python train.py --tie_word_embeddings=false --init_std_o=0.0182 --batch_tokens=131072
MLP neurons of a small language model. Each row is named by its layer, matrix (up: input weights) and neuron, and shows model dimensions 0-127. Each number is 128 + 32 x the weight over its row's rms, rounded and kept within 0 to 255. Numbers have three digits each.
A block is one neuron, or neurons of one layer that tend to fire together. After each block is what it responds to, as a language model described it from the Wikipedia text at the highest values.

L7.up1:161193162144128079107115132122147085137129117154113118123116144072177127142142176157130184113122137138163153128178175122182142145092119080168135141150140144130041138123145145131156085141121180134134190117099139191144159119171153109118180138154083203133110162078161126140200132121133130149093190099189145149196101153154117051139108132122155089154125039103113138116126139108110148167109
L7.up9:183206126094190168108132124059110135127127118087107131099181080093130121100141135059125178143099154161134090167189110160131143158099151110174082157150107103134148175104171160194138134201072175185071135111152165089107140203101165102146159125120133116111102118080112061176088121124150100149071159133149163154077175138199120086114151161083128145151110102093098201119070109133133145156121
L7.up131:120128169087160136166153149110152130158155063094052099151107145129080108140145081095069120110136122159110155087178121118105121120125135154157166167090085098114034184189160132103146137160150107133063150173106118084076126156099087133156105095122181147118095143123126081122114088125179158178074141120137178119154156104137141064149139123103153151161125089132141082137178145127132181150136
L7.up374:124159166238157122124099082125121083118147149125146117182158160193121169149146145133118038122117137125098078104146159142114161116140117171132149138118143154181126129157059161111111139129155098145083156123165149094113129148148128100073127118126151170163113103104068097186136117062145035143151147164139168063076140143124103069137164109099206120144089084130094080124134104091142158122125
L7.up627:089129091140128144112103120116137092106117129177099130145169084113110151093093146141130171147114130123168168141131085166172077074106140169135134118052121163105067102123208107119108114247197128122145151124145167155136118129120074145112088174161131115106121125057072150143138074124180116184091160115108129106155122169161109128130162159132099121145079153095108099112154146123059102104150
L7.up766:129136099083085190105146112128141105155141117148100137077094168151106075134053130086116085158109120210145111117107091091130137131174159124107108144142124145125147118199088160106083138181060142130102147153189147109170124153179068099110075143116132169106074082068129108148150118144137142211151171077106103072119119154125091118145125164069150152136130102104077047102138070148110087159176
L7.up908:144130121105115059131105132098139099140092076159058104120086107144114089157138144151126152089180122116137107106124116101145121046094169055110097115176189097128117106137150120113126108151062081077076167096093116141054120136135137131174113133186091113073049155095189128129109124111187147173144161146122113118134132129135094174079090140111155123223130111129101149092139134168121127194112
L7.up1191:066149170133153168102100141147144115124123119135076142124074148158106157115155151095113111125111129113164096170141101122202097145178143135164141149166170134106126123138128153146143133190140160105080153166139145093041166123119127080096129145096099132094063131075078149185130097137091100113126192193162181118089116136219146078144073104133152140121100150073109103122165116108139129111110
Person-name and title completion. Final word-pieces of personal names and role or title nouns that come right before a name, such as Gregor-io, Richard-son, the architect, Brigadier general.

L5.up6:158167150107122125031172097096126126108135073102091137081106142130148122157155087148122148129181107220129073121126061107122114117123091175107139136132121090127105142089195152167186161231122121156088109126155152073076143117182152133158090189129126129114113207082153099217107160067158151142175143122146176128147129105114099083158139135112149177127228121128137119108159141113127083143151
L5.up16:148133112143097126133147090075145099096186106122101130087151139138085138023142143158092172180132097133101075171162133128184144080124130089146134084146160128119166072136043179166168120107075155118126076076140147104126135128108135075120105171104089158113133122154090115135156133137119108133078110126088085155202068149080125102092109125147125076162153104139127180125124153183150149167101
L5.up719:136153136151095136084105130115142176186196136106109077096135168140124110143173066111192159174127158127103137115111169101116100121144144098131109134137077086168157109133087119144126064138054138158108121142139169163093076109071168099121113136191220121149084101151110150133145081080108133107118166102134136168122141144132161107091158138119132122084079075117099102166116117153131162174108
L5.up781:113108114160063137178113104130174106165149148101054138149115180157101094123134160224185117142088139136123135158145142127142115151099132117189143187142149160162171135098104129117131111186161107117146113133115101132078085165106078101108161161144132114111147097172130188163118102105126139179111144175158113114136075151074122171109145136125183153089124080134112096221138132108143088183060
L5.up927:216141096119111130129112132079121134177114166210115090190125126110128129107116155121106122114113142198156140106143149094164111115169140078130161120118150137139093109121125077096132102121022120124128163195112194129116143171127160129151112147173149119075149113091125132097133134173188132130142132147159142058169188079107163123108148160095097141127129093093064099195071106094150163161144
L5.up979:212171222082135145068181188104147146083135108170196100074150118142100111147153118137158102106139157140101139135115179066129137116101139181129157048128160162155150135053160103112118069124187066164095104149133111148116152112117152151146139139124142126085121097101158107141148096169142091112122115112104145114135107108144117165125130157178161154111152139100136157076171062145119146107150
L5.up1083:150126179122126133109160088099133098155119097161148078092126152133058097190114136141184180106110149131125149123126143101149109123089136163077168071126218128123139127209156078139171119136157076140099141136132192088174082099117149133145069090117150159080112091156139138128132150090100065202142104120152142103138127127157168108126139093139093089185146084203146074170222153168138118106134
L5.up1376:182170094136125152080122068122107154148164095145121131140140193139153107171153114112083146192138122173132156163066141155165120145174115182113105174087154128182101150155110157105210137150087131125101161162131121152099115161087159118129067115163120153141108119131126152168138170153136123143154190161120164175135165131143155146171166126121165146130177107163114082166142128126115136159134
Comma after word ending. Commas fused to the last piece of a multi-token word ending a clause, as in "process," "existence," "Birmingham," "members," often followed by and/which/including.

L4.up584:073139117096072148149165086111123135148184157118203135164155102110105151184058127161118159090113109151110130166117164091102082138141173089148067109183182100147129152110097144104083157131162121122144190091158098134130068127125172152154092099145141150163142147157097124103125132098073129146026135159204179145188095182084156124113151161085114148120201153149124124136105067113125211115122
Wikipedia tables and infoboxes. Structural tokens in tables, infoboxes and lists, mainly opening year parentheses like (200, line-start = headings, pipes, and column headers like Date.

L7.up462:179144082140149126145070101120160142150187113135124160164114102124066117098160106142104118173065125140104145160122091180145121119156095128148094165129136152115125075118100100186141098167138114160162082181087091128124119128109146137152159000079097144102119113126125114142126153156141153145080163128120107117133143147110134114117082169076149137110193156138140158132088144109095159159078
L7.up648:152164155122103126141175075124088095125192169139116079173176105125178100136098159115116205125135182154173116143111098125112094114136103111110088106142134166116131131137101111138107130127154106126140092073060159176124149165112121140130150143173134165136101121155094148045129163113144131098131171141139116117109144107150148129108080159141128071116194162164169116173131151111092105146110
L7.up650:078123113158119141097201134181180100165158120140091190149161139151118165121133119172068128145115092149158124159130115172118151156148169083164067108127121133151151158105131109163179113137191142188125088098089097115153093161091103075083128112078047134055123176131162145127146099170131147127108122140076118162065120142175111137112135159068169146112165139131139163111120129164070076125134
L7.up773:085115125141111143159162110137112103203170124113172110161156145134131158189119172094172165094110130112114129115126118154183118080087106132129105151135084127127133150093148111091129126128089096159093168101077139204181154119112118159098163165129198145112162112087170144141105103104150159182105179126155058186130090122059145119159141125113167101114133075142203163147131109164141159180084
L7.up1070:093157107145111095135130107140112115160184084063116156164162125075053108154126051121152148188073106085106130135140115139173115125134162106098116184134189115070126135119143133145130159104127135143131109110089164123152124129122123153106097108167152139115119140080155089090124053104143175124097191072117125130096092150110134134117189137098159117152140115149091184087154160152071166109114
L7.up1150:124127127133167134171117134109104115145194071147068132157185123155097106113170060126142167097131162150120125153100110140073107144198116115136048155141163201130208145131109100138159101142134088181110163144104154120160133149057062169149127133096146095063106077089121172106146113094134117123105179131095122142121105158125120165103141224115162154182183147152130110134142093137093115161145
L7.up1201:176148045143103145146101089137154045139145102124097162094107142117121123139134130128123164181094108079117183142113150157163178101092187123111109147141176094135103175082161140104173101127125152113131116137122080136165126140119113152121062128155140186067162083091124128177144113127135110114152169091161116119069081179147079072153124166058196111142120073159084144105149155159108145122061
L7.up1424:114144148085116112081111147141166130123162118092096093133130093192120174134101152152095148118153174154132136145118113116171137077098149069136095157074142117085146074117145141109140134183120101100188150113104120134156091101128123094128116150109131107077121135115137162088146128141158114159143112157102111159154073164127160164115124095145167087133119163129133159155151145148123135207116
Infinitive marker to. The word to introducing an infinitive verb after verbs like tried, hoped, able, failed, allowed, or first ... to; sometimes modals would/could.

L7.up58:081138187169124117117161116147175101160112171207091072116115162111117102030134089189147150112142075141114160167096124093166070176129221151161146111130121139134134114152142110126124116129120116093026097146112094105053055148122229106115151059101133178146124139156155162138134156136142068188142078135125141161137137128116113135099211122140090141109058088129129130154108109126151121169097
L7.up278:131099091152141147130131140200133113145136167157067095085114072050167080144107156067084098134148126090169107132133102116093095123089133127155174156124090151133108163141089112173124126095072080124096141183113136194133137164151109099095051103141116127117092117118048138102171116075113119115163160123137165165093158152102055172205113115181109136156182125122138139104165176160151140138146
L7.up346:092100141176181119098103156151116084109160149114132117157096150129183125148105121099101110059154159087187094086150112136093133097180116106134116122112088075140106164123142143127137127129145136104104117121158097136115127112150161097080133000133107171159103135158151103143157161172151063163173115100160145141088157151055106084204106124114169133113100129157103091164147100092099096136124
L7.up371:127087126137180123118168139108165122114115135128137185100124159166098099111088132222133090146148155181153113159084150108162135127122108076132101124106150135131124089140127083131124089128104135170179095130134142152080129115133208134117136157120169147126175115078109154125169112131184148164103156127153153143082101131099138119213126090102136102132229096167120143127166135100121157092149
L7.up574:133114093181117179124139114130090112148188137107120061095166127099177092076116143168103094107163059151142159041138131160060121125109154123067178086082128135119095114150095103125109121135030144177128107150160071141117092111175098156123096095167066155136232180090112141105130115153151091148169124075129171200128142107113067113126147157141160161085139093160083166171088135106160100134152
L7.up772:148095140151069167124063143103194127153129125132175101129125105127101173075089134124056128106129106132155168160117104128092130173106123156110105149148150109108130096143206067167126113094116143172085176170130112150171134161164098149133152115149091141154198130123147091121200141181107109220094079092123191107055173134086086180095157096192089048140093162159142123132140085116169137105137
L7.up1104:064142088154087120080139154140126103159097171200131120141107166120129122136154113149097114099111161132166099084135117112178128198166163173127170117131117102092107152096114124186143111092127134165107118158161150153084090132182200195095094078146149197109128144130118095187200121167161126089109153150108146124101129089097120129234069096118146076151124090106111147159154147105125115139159
L7.up1398:139111110108156175139144125143076074149116135150122136131137161096154112110139165113119196136136106137163152132105123067142141088170150150111128073136131132129100114173107171144130153097078120140160142157158161115133141104175161129144082122126044186148152153169190105113116130146152177119158142078124183150175143101097085103111124123099117162159096136180097150142128136168136120148155
Place-name final comma. Final word piece plus comma ending a city or region name before its state or country, e.g. Memphis, Texas, Kentucky; weaker on other word-final commas.

L7.up54:122071167173124192138117193131174069172164077114107056133097146122168139102190123148143148158154204123135092143099186142108162067114161142126112150143159155165082115096044118148162148093132129078110138181156125105128175130155210151081118105136107142117121151113131103140147076125156120094113179179135135092103133108185133127097109194081135138077140126125122108128109198146183151143124
L7.up214:104061123158145124132158153141172108105143103109141093193178084053157169180146126184162155198173097152133136125085180102107075085125184149138132194141131083136091114139204096094127168058129109170080174120114124094122139166130136076109141100142133099106129134130117194101128115118142020132090150080156172110152157182108078173152084121103113105121130091090146186112138115171139105142153
L7.up466:124149110138128128103146123134121122112126168156102147136047115196155116147145086157098095149173156139072146136139189167123203088113175124124186145084085110152183092176124166123155073122139127102155156110124120076143149089105114121123141162077123116104080192076168079159088140105136143124172127121145106097152171128111153125141110135072138158169167134134134122193093155139154128143121
L7.up496:139134064102113145122130145122168139131112097158134127092174139123140149159099092152140166114143127145060148120199165144067130090166119144136075166159096103093231151085135146154162146160163081148105182178097126138158183174144104151070127107146133142120115105096160105160131163183169129105124141135191102122107084093144123142062122079114173094113169116100122086086126148185059129167161
L7.up570:181161098205106168117116146105147133097178124111110131122174111140138080108139208150090118130161150117138148075159090123158123123107174090107142109151053103146124125090104074138146143129078123107106130090165153129100153122172182140126121113196120184120121129073142111157161191149125116117166169129097154076105134131106163162154176073131129153108125109130102118119132106157120084140125
L7.up1054:121161132122060127092152175122098069142128100104109077138125090120106133096155151146112094090104138155147206111138057130094127091154112147055095078102112088127142087136103116154125129131163140133119144138116151148160109081114146164096114121096164142149126128130138123195157148128114148156143155095153149146125080195136107123131126171000109156153163156172104113145150134140158107122165
L7.up1079:086141073133184104127087143131179174143090145103129092093118141085177125101100178139163255137117151161158252083160089113137140129140126118110086154100152140145136136168090129154163156074105149193135095112137121161139203155186146109101164132118171116099195095145173130125106083094136148123115159096173179100143111175120187165134140194166176103093139127167124184148164064162107073095151
L7.up1268:165172124169145145108077122180171118144154129145123116107127175102118105083172148112135126157158144137095118106093092143073144132140167123165105086146175102113061067132123087181177121149123159117125225129150171134112112177177117144107125157136084165126084144134082109157110103145088076166143121110091138104020107128148080126158089108076160159176140160115148131179142132189118079114161
Year-prefix tokens. Opening three-digit pieces of four-digit years like 184, 197 or (198, right after in, a month/day, or an open parenthesis, before the final digit.

L5.up24:166104067155154165155165140111160144172195140174064131162090090111109145133170109137104102177092165167193105124121163156152107225179141138110131134113210123120108146151081112142134145172153147059094184156152086145068110113126182114129122127127129110174111193132090090103168126186103129113120205140137099100180140124172144104097170129241062148110095119124109112162140145178092138164118
L5.up135:124128089174152080168135091119104138141141153130150139112139105092102119183163108111043133113091152125101132159039107123142137087092157156133106152073170113114095110183074150118130144182109159148132124075076087065130137117099159104081092104069167112158091127117119070137113069082064160137129127128057119114093153192135142110047152174118156066139130167132105151150135104160112136136128
L5.up331:156177142103156144240182162132113097152145094169151177113112161124087126124106133125088102132128130118157149145113084146141135080149187140105193116146147085147145058098171141111168141171086150135095155067124146116139065138175148166148143126161106103109125152100137140120117117186098163128131155075174121139127148123209105086105133192099116102101112127146178133111145117168122132139080
L5.up394:131092087070116050056183108147102108144191086096155105128089129116132104119101174164108126148130099106171118124151106101105095106150191126130129157119108138087090149125113168160140098080080079095117063082135196107122115133080096140157139158159116204104137148069080102116153088141112105131173131130115089125126114126177092125111085111200145096084120137119162135091105021133148153192114
L5.up485:089116083152121125126188159132141143109178101112193101167137175118119158158136140148135112146079146128159103106131147112092110138155135150144158121160132124124097105051122085198116143136143118047146173185082126165161065083114171151150111040103164158126139133151156092129173127133124131115194125133103082112175116129064114130079169090120084030146146086106142149124156112108074133138144
L5.up520:075110140130192119120154098167075145134115137130204154087188118113057142153081094111125144152125128115099145137184114176134089168105228187112085148137134146164114129161077135151158173134188102097155161074138137120061122129093156070119098147129076115103062160083061128167075093138091199100089121123100096110177134181135141056105154128155101113121104228102167129117096058153101106142109
L5.up736:088178167119095161077143151183112165142152162092154090161098144128132123131118103179140124115103119090161118171127105105125124127165131138112127134133208109101102139123173111117123141117088073130166145117147118131144075141159105124149149049109108112169139131123159129141148148096155072136145125150114074164134042143182140105112177147126124181108136167144098101099110119190148131115189
L5.up881:100196086175083092118124112112103102089154115097091095127086111168133134147122113169117116176118128124120117127115066046152111125203156194176095103168103136132108111125141139175121109115093214135138104124074125161144059151102118137169116103159128117138115107139203143114127170095146086112160129154227122164104114121131130123111163137118167113174109120108099144159146065123168112159092
Linking "to" before verbs. Mostly the word "to" after a verb, noun or adjective that needs a follow-up, as in wanted to, trying to, attempt to, forced to; sometimes will, as or into.

L5.up386:131221130128125108126105145121182114145151123169110112167126089122147123099104147179103102159091138132169162158118177162106103148102166142123133203078137144205144067166097109139126153149086136132105161166094094198137159129150157085056161138137085120075165172119160052155132211122086052150089133113161133119146082122124118196137106113135100097146101098104156135139139086198176132096220
L5.up427:111149113145113083142137146081121157132206127131135111177128124149091125113104086107139174157092135169135144127077062116143126129118060144184102126129139127096168143115148140138084158119171129108126088085139146087184119130071114123095114171128161172082141094113081158156140125115173128156143119181140150114084199138141163156106124148235146199227143133140103090145137113114122102122160
L5.up850:140145143103146148149196123093144173144138105115165112217109133093132078178136095110141153236170165176140085134096211143113082084127156123146114154160162150163078137139132117170128109163136134086193201120104133156135146062121137126108140073124235132140142138086131099114105155130109153148130162170136134158134090081126154176133120127160078074105127089100161149150132130179123104120202
L5.up909:135197136098161139082127133165102104115082107077118151150067064148161135091131198165168147069140156104184118122157183117140167054078159119144102141139112111118073191073090139094068130102144103144133174088110154209111149164143135102159178090116113173103114153114097108168143077149110137167139184114152157131055076137139120103134068145102111189091092121125120186104143079128148173182123
L5.up919:091153172128133122136144147173138155097158159142164113070102076110093106120150101154116092059193148178153147022139126125133121165131109165097088185096166121101172131116123148103144129110179086150150116095120141100138118157144092175097094085121149113147151111154114115118142078117191099132046141141098162138159152199148164102125139133134166136059150087107095106144125077152109139127160
L5.up997:149191172114077156122089074114133120112106139166125063168124082125144148183120139122157113088070143196109182150096073094114159139095112124164161138098090080164150106139144143109177134212139101107114114156114135103130122142155196151135075132137093157152163137124118104216120167137127120171105134097173166136179128124109115134144161137128114172095084091086102053189136124109163109152183
L5.up1238:175129124025095120139104181107079097135155127078123116130128112087169120128154154096083194165112152137111115108176167100113147084140103164152101124133184135165100121156077112123095110118087151137147138087112097139124106131096176155170223145075102142094134111098150126147117161109120075149159163164172097077135120136143115126107122129156162152054160107079168145078124123133166080162160
L5.up1415:153152102193091101160082105168157166138159127099111078098165147182137128097155130085103139109111103156180160131136147205155130114069136135187069157184134184133112174131135129153089129129146145117151087128130076167110171088130096102116095146137142101066102207129143118160131154135146106139116105117160162136108085064147157153089105102162162106107193123128127165111157207159091129176131
Role and title nouns. Nouns naming a person's role, title or relation, often ending a table cell, heading or short bio line, such as Minister, player, wife; also percentages and section-heading words.

L4.up685:096136096131085172148139141107099115198106088140110122149180147146125089044110085190133132153078091141124092081163143092125104155093149177153136149134103143176111123109083128218121190198122150167148091096126113142111106118122185121093123127150091156117125121152125171140125113118121147229093108159162148125169083186068132153139150094101134186108156105087097173106099139065162085122121
Comma after name completion. Tokens that finish a proper name, place or year and carry the following comma, as in Hattiesburg, | (1917–2015), | Pima County,.

L4.up1226:128098125157194121152143138162109111117154107115078152045132123145149109139137106126167140132115150141132105117174132124177095068226181099162108141190047134154160138122094145119187068138180110067101155112107118124119084153059152083159114102165100155115107115153122165147075140128102178130090156153110108132112108079155126093164151185121156083170145168152131120118093065157138119127110
Predictable phrase completions. Nouns and particles that finish a fixed expression whose word is easy to predict from context, such as took place, in place of, direct hit, continued to, plus frequent standalone in/to/at.

L5.up294:171095113113088140113094167175180098111110143111141134126109167136165112151151147117164065111065129224163149097088122123111147108111120128132188168126102140139111112128125128156138151178108093151124144127130154120136116107138065131115123116145166132163210061122139174120135109075176099168128150154143188097124139101133101137120147106099140107132152086141163089186151146123179160139088
L5.up733:200132160150132141086164145129153099077112106134196140135088106142053140106135086158145085043053097149119144145121144073079134115138114170118093109097093074098077125146112168173143080167058078141118150155169114092164121100120148172137121091126124154136186135110134130129197129118190140179134093109128121136098121135153153146078125116124119110198155134111126093128076116203126101110119
L5.up807:176096147112110179085096173164120170119125057086186138117088114190049152129129206089116137116105063136105144195170070097088151125136130160104110135171119139131112075130076099124119142220149086056138144145133145093187113109130161198118157131101110146125109124161049094160178138148147114116109073148217114123113125134137119139202105076120154121086179145159113100126160147104157143119131
L5.up942:080172137141168130134135120189124185147065164144114079130049157117118136130146149110127086132089054170075112117166111091151170131174093106138115179120102127094137156156133100154169118154099172113160103122151144154153126092125162137133056106169071152107184162214085076154117105096092078098147113127148089136096093121096058078157119094134131088215141107151138109131123142124168127116122
L5.up1139:140148169100111116122133124125149120148116090104062148143128196165112109148140068134150085117100101120153129135080145154101097116119133136106132119123119090203124092125130135037157149118152159143144123139109150070099156119087147118150091104156113127139173101131183157118213142117123092124133136146121107073103138129131105075137241093089080110191079116173113140116107177085131149143141
L5.up1205:141108169129165133144143149145113035131111117145102095163137105119173126130153141117113138114135131169127127134144181131132128137141131205049160124205128107090151158123109141166151082109147080158145086186163163185087099100130134171105151163191118170129199096160123059137109137130146128133120130200087138166102110134189109135144116139098126118137150176115120130094164157122166123137107
L5.up1476:158123155103083173142067132156108075119213097181150107085095160118070086120061119140122081111087129137174094116098099110103133126172111173157118135164199105106126146132068118122158106120141053173057138147127155126185085114157145156143113111111211154125131136109140128117086121106102120138110091153115106092159080169139079091158058126150131113123121123104148130120112108092092180151110
L5.up1507:106063120104084145105156163146110120184118143158166055130119162135101118147128117173145131129114115120130083111111145116084095140154138147144110145151191073129140099132178120181139155168100154130132108087094084104120163128146195105147094129185132109141115138168145157173128119106094115135160117097135243120154172137143143145128145059138098121134174070134125155180150205107141123143156
After-name continuation. Token right after a person's name or clause subject, beginning what follows about them: "born" after native-script names, commas, is/was/had, that.

L5.up204:082164161130118104114121097109133143120100153177087147148158107092117116102145154121062159115205196192195142110112115079127178192132144138141163136105164088115136174177125135177070169087111165158188097099203143129131131158133124179146130116112151171124134103143115063158126146159097105089106168104149140070093099124108117134139144095097093156133154130060164148098091098050110096108074
L5.up366:110101146123137117084157153203168103116115140123141093103127078107201149165128153115134120135142148095137167177106160061139128130183110122158080099138069101098112099154145190140153120071127101151143140091123126165139128210096174117088129145133134116155165087137140116061141139053097148147136153113146187079152144152171107192102206107111168212057162162148194141110150082107190141180155
L5.up429:127132153124155099088149147177086156129159080163131050076181120102117092144061112157163167105178111221141120098139164138076080145124103149173115122052146121126150042130081130113115110112186133081154180080165099185124172143125086153120112110106107101170120192119101054091092044132107155144129089165170175112127195127132133121137156191139133133138170074095176100150141109122109150127149
L5.up441:133106141145137096133133120110120168153192087163118123185119136079117157146104068119084124074150151140163077149074132116187119123142145154148150115158104113079181082146084160140140123134093148147158083136156131106091108127093139121157104119103178079077126147125087155119120090128099089161130145147109246125153106132113093128086141153178122196102120124174142185162182103129129098125099
L5.up757:151176142123159143034177143151086095104124068122135144165156131117110142118155112104120162146185100159117164131110121099157155176094107159112131124128151121160135156136170113122105165138056155155085101123111117114114166156156121146162124165109098153107142115142128107137140066102115093126140098255126182052115112170141159091125161108118177094152188117117183090092111191125180146150130
L5.up936:071204125141070153122164098117102143094144160048145158089163069132080115175155132186082133147132120090129085084090094175123079131128118131153110153157115048173128150138118153168148144096148150109135119166106056096104119160082126151148122110080173130144145106172175151187135117150121121098118126129069030175141126134131143127135205186130174114103160191121066127152103074087144140140158
L5.up937:086105094124049072087171117156143150128157131162131099184165154126121146130111083104129141134145101141102127117141176153135094098140132138117147130107143000120158125116115111139136133103046116104183113152124165086122101143084191181086085160164157174101128141148132141080131134107138118174062124205129131145110105138118094061117115074047127132063175132147111142093164157112093162124104
L5.up1210:114186112107090124146121115132084134115120121095108123133081154110130079084098146092158154111168101162145107112113162150106113113078125228181122170077095107155141115129175095095143157101138131131155110172118114162139109130178164117125131140148168105093106143152147138165142102079128140140117090151104137129066120073112036168117100114113130123093160164124121107121162121138139141121184
Parenthetical year openings. Opening parenthesis fused with a year's first digits, like (201 or (200, after titles in filmography and song lists; also mid-word fragments such as yl in cyclohexyl and il in umbilical.

L4.up882:080088090113057106166122029169149153141105102156107106181200145125128074117108118234125129092118150159076112098140128108113123160151138100128104102080182152109123130136115154110162141158113143102169117150106125107043087131106203113137112083153145157157142096123136138155126088117021130112084153130068103117113088156143109121112198144140110130064139154110099121161085159062121109130105
Comma after phrase-final word. Commas ending an introductory or list phrase, often glued to a word ending: dates like In July 2013, places like Vienna, or list items like dairy,.

L7.up4:149168153122069091091087145086134116154201127165204156181146151155084076121116146180147101110132130145106083136161153110112127172118141118154152085057132116162063157109120123122132120108084057161157109144123123146085088135080154093101141119163172133128113097111181166163178179118133141222111174094180105130156056114118149146120212178105160131132139072126121124138094119113114087142075
L7.up86:028148195108143114205074104092145172131173123125182102108136171162067118113141154160172139168098106162081172111095132197102135133137143136181108115176151099042066149120157071173128158137177147138137114153143076076152102156097135141121168090161185162060112138165111170126094182099114098151129138067128120122128097134118156169138153144166124162133165031168140151106111126138118162133171
L7.up122:138142142166134115179107111181084123087145155148148163122160112156072086126099149181134127125075166166095111182111113156164151129149085117159135117146143180132148136093145070131133092153091191105161079149122147115021095187162117158145181143081148186097117105124146221128148106108152123142122124149136114140094117129094107132125183145121115128100161125157113126144175158126152126151075
L7.up142:134129172120114134141104107133123118138162164188123170132094122141105121122107193130106146079120131124148167134126137063188119117105157116125224117152162120161171144113062106082121119106107171136134072127094120169107092112128136173180134134111135119073117117075115137076124128142197132136152118145138103132182151197121062170084130146191170137105146130155127165171123165179085111132141
L7.up307:113136125173117185124161071130159140127195089104150160105127155103080119083095088160114122119194160159210087135085175110122129144141133109123127132104148138130123096092165171131157091122153174104123151145156106106109155158130126235169157133105149105085101181124119164129159072097142088110070177096142150074154101143105151077172133136127123123145147125104121147182139157128162149058104
L7.up674:141120131084092098131140122150165162164131062147149125148126122221148088125089167168123109158121123135072145121078137188157149112140128031129091199150185157073143187120120140158105082102191194078151125078096027167116139145152120157142178139158086123039101183145145193129129132161093089126162165111142127113167115070140129153123097106173129167137161110127149116107159086202113093128126
L7.up844:167139135157134160165104083198150160062108056117153171142127108126093092060136122132142102097140185095108140151099097152117100128153159109107074135115166131104143125142100147131153080169128082085105103116120155064083117150123089124142167068115091089159086156138131124113116141141117179087120121124128112137103212115113154145116109164181173170060120133147092104158163136108123115122152
L7.up930:129096139206090121153069179154122146153144093165081132113111108155125090101143169152088142171122063095113125090054126126158153137122055130126173114137146124123117095197040089178103113149147176089181110117112141117107092180055115107134127171163160138158085110128129137128171127133159097112129111187156125120083153145117119108111100098124137118101135117183084081137133077120151117142115
Comma ending clauses. Commas, often fused to a word ending, that close an opening or subordinate clause before the main clause or continuation, e.g. "pandemic," "Overall," "year,".

L4.up932:121134157035121132138126156055112148142190096080114142197170104113161119209168168118119138120147177138131096109143133114204115114122150084149151152155178134136122157125109098185097131175140123141125123080099102142133131166130165126139179153146114155092115069090118133133122190092095137144153129153165195118115108114113082127127115128131108158130152132128185116100155144143111081143091
Role and title nouns. Nouns naming a person's role, office or occupation, often just before a name or "of", such as Governor, director, professor, coach, Minister; also agent-noun word endings like -ologist and -ator.